{"n_layer": 15, "d_model": 256, "n_head": 2, "n_kv_head": 2, "head_dim": 128, "d_mlp": 1024, "vocab_size": 512, "activation": "gelu", "norm": "layernorm", "norm_place": "pre", "norm_eps": 1e-06, "positions": "learned", "qk_norm": false, "attn_scale": 0.0884, "bias": "none", "tie_embeddings": true, "parallel_block": false, "init": "normal", "init_std_qkv": 0.0155, "init_std_o": 0.0155, "init_std_up": 0.0155, "init_std_down": 0.0155, "optimizer": "ademamix", "lr": 0.000434, "lr_mult_qkv": 0.7, "beta1": 0.9, "lr_head": 0.00428, "grad_clip": 1.0, "warmup_steps": 551, "schedule": "wsd", "decay_fraction": 0.763, "decay_shape": "linear", "final_lr_fraction": 0.0, "batch_tokens": 65536, "seq_len": 512, "doc_mask": true, "train_tokens": 548100000, "steps": 8364, "dataset": "wikipedia_en"}
MLP neurons of a small language model. Each row is named by its layer, matrix (up: input weights; down: output weights) and neuron, and shows model dimensions 0-95. Each number is 128 + 24 x the weight over its row's rms, rounded and kept within 0 to 255. Numbers have three digits each.
After each neuron's rows, "fires before" lists the tokens most often just after its 100 highest values on Wikipedia text that the model never trained on; "fires on" lists the tokens most often at its 100 highest values on Wikipedia text that the model never trained on.

L5.up75:136106144109176161148133128119145109098099118131099098119095130108129110121149108176132108153137091129122141168120126112118158172101152137136120192106082094138113151096152119139125145142138161134125122111118148106106178139090080154117114121116132112190125104086116123149143165145119135099
L5.down75:155145133128078104163108136135138087079091093142156094118145142098137113091137106125166140138101161131129107142139136140056114111112120138123158143116131124119128095097113124153108163113173082158122115131110113122139121136134100120082143117162134139097124085151149091141102145122129107115
fires before: "s ", "gr", "ec", "an ", "y", "e "
fires on: "it", "o", "e", "i"

L5.up857:176161188110102128108119119151115100122097164136104088091152121124150125117099149102127182096098137185103138108145134115094175159108127130120110131132117151138121148167077133182136151128145148133150146134142127134134099145124122151118119131097122116146170116130157107137120110129127123164
L5.down857:103151116152132117113096127118171125084141133109149172121093142169112135100157150134134132111105124115126136179092129135154109128135127147147118094118107139100122082125120162113159093113166121155133154104174127072157127127138139100148145107193151113109157139114120170149125126171084111098
fires before: "u", "y ", "n", "es", "n "
fires on: "an", "ul", "en", "er", "h", "g"

L11.up819:132100154134125157152112097159152111137128115116155128092120153167132090120137101114121121110069110092155127147143144114090108116137166087117138158112118109100111106107107130140131094115136141129168134105111115067154145081143124118122085129124140153159144113134182151106109123173105112122
L11.down819:117134125147112112135146148107125143125142151120094120130143082120069136109165142112138122135098134167145114128162099134138185097158111135151091141163120063127113117139156112124132145074146148119178120143176155086133085145140152112139146099036125145143123118132152157153140122112118135143
fires before: "| ", " ", "d "
fires on: " ", "0 ", "oun", "our", "8 ", "1 "

L11.up506:139099130094137131160127088129115096111098138147103095118133091162133130141088152149112092147156141075114108143115134119105162172087126098141139131124172152110121123116134133154109167151122114176137165125172156097101135125154097166141140142128112153123104144155149083105164159141128149168
L11.down506:088141085134101124077118148126143134125127152163130121118161130128144105135173140111136120104118140126085149110120146128116152079124101163152172109128168156128111114125148090136155114140136172131159115149099098105115130103133162109130097113109145089173127090119126112086117142130116120119
fires before: "uc", "u"
fires on: "d", "ing", "k"

L11.up723:129099099142114137100124107140111124151162112105093119104177129093116120102093075101147124119140109116119122181139167166089138151137105070149123133130151099097165141116098094141124147189137121136153151164145083121143103128124101141098149106124163150142128110118096115152150131170090178124
L11.down723:102121146136105105106160128151160117133120142125132104141094126131166114110156097107093138109118104157131140090123116105116078109118132136130161084097079115138145123169163154106133140114130113121118120096142133163128124091107147122134119128153162093162121107125166102143139134137139154139
fires before: "7", "8", "6", "5", "9", "s"
fires on: "| ", ".", "\n", "res", "os", "200"

L12.up772:127114105076118188113102107128100109151192133148145127127168130165103100168158130156134115167135126091159144136079069122100168138114141108144138135118125110083159137104142149138140130167135151138142130115160109126133133146152082131106161148105154101115140118102118138126178114184139139145
L12.down772:141130093148142128117141148117162139156131164137118137132124129085135153079144168120122130119101148126088158088122109165111100102110136081091127104146143121128132092119108125133111103091168118144135180137106126131154131111122156155141164135133109112122124141119134111099137120108091158150
fires before: "uc", "n ", "n", "in", "e "
fires on: "h", "d", "k", "ad", "ord", "m"

L2.up292:128101101151121147137112152149131106144149131084111102081134137153143105128121119097146129139074118102131138140141140104131125136128125124116123153093128138079120140108130094159147175180117150186114139150085139083123170121128106098133075102104174148154183135126151084134142099103094137123
L2.down292:141104115147150084116104115096149137143134129167141095129106140100135054129157167158138128097138119129158081126095161113131153124109089132142074161158123171145116122091139115120139136136129149161100175150091110137124142112122141173153096092137110153118120137080145137134112140093117131165
fires before: "| ", "|"
fires on: " ", ") ", "2 ", "al ", "0 "

L12.up691:138123116153118130111101122110081150136148111140101128106129145102116080085144119141131146148104116170118110121148117159126160110138120091166110135126092091141142115117130145134128168130140120147162143148131147171173103124117158165125138101133171167092137133102110123103159116117136142123
L12.down691:096085125066148133129100129093147146123079136102126151131125118139103134124131162128153109139124153135118088143115146097147087154107113158122121101116066179070144137157131129119143124104150135111139142111120113101118103106130117079158169145141122082131133137122148110147133112125158071131
fires before: "n", "h", "g", "n ", "l", "r"
fires on: "g", "re", "d", "ar", "er", "an"

L9.up449:169109154189147185128137131133160121125133110111099103100121114143151130098116149143147144147097127125133168118126147126112116124135178090145123119131130115104131106139117122138149116155144134138164126160139113109141134146120102153066103150120171165102094117070102135160149152124099153107
L9.down449:094109118112128081150162150157168114134131141152158128129146133118173150114110153143109111106186099113119119113131141134101123116177096141124120115103117190102148148152129128130116144168151142089144120141115146103135155127152119108146169125128116166129137144129130135111127129142124139118
fires before: "9", "8", "7", "6", "p", "9 "
fires on: "200", "com", "4", "1", "5"

L12.up177:172090136108149148128160146167142110130131140117143130102144148097138117134117105132123101153097140105169126133164127089128103187134134159149157168117134126110154098095156145140116093160132088157127160162153159121129129136130158114184084158144134156131141135119140102135159151136113170169
L12.down177:113175132076154138139176094099121131074106154123157139098141130125116115120151150136099116105078125107113133042111151128152181155088144126125129151124159141139127111135147156123123120106167114136127119142162083123162112112099140131089132104113110136182121147120096148114158140104106094094
fires before: "ir", "r", "in", "ers ", "er ", "er"
fires on: "ent", "f", "F", "b"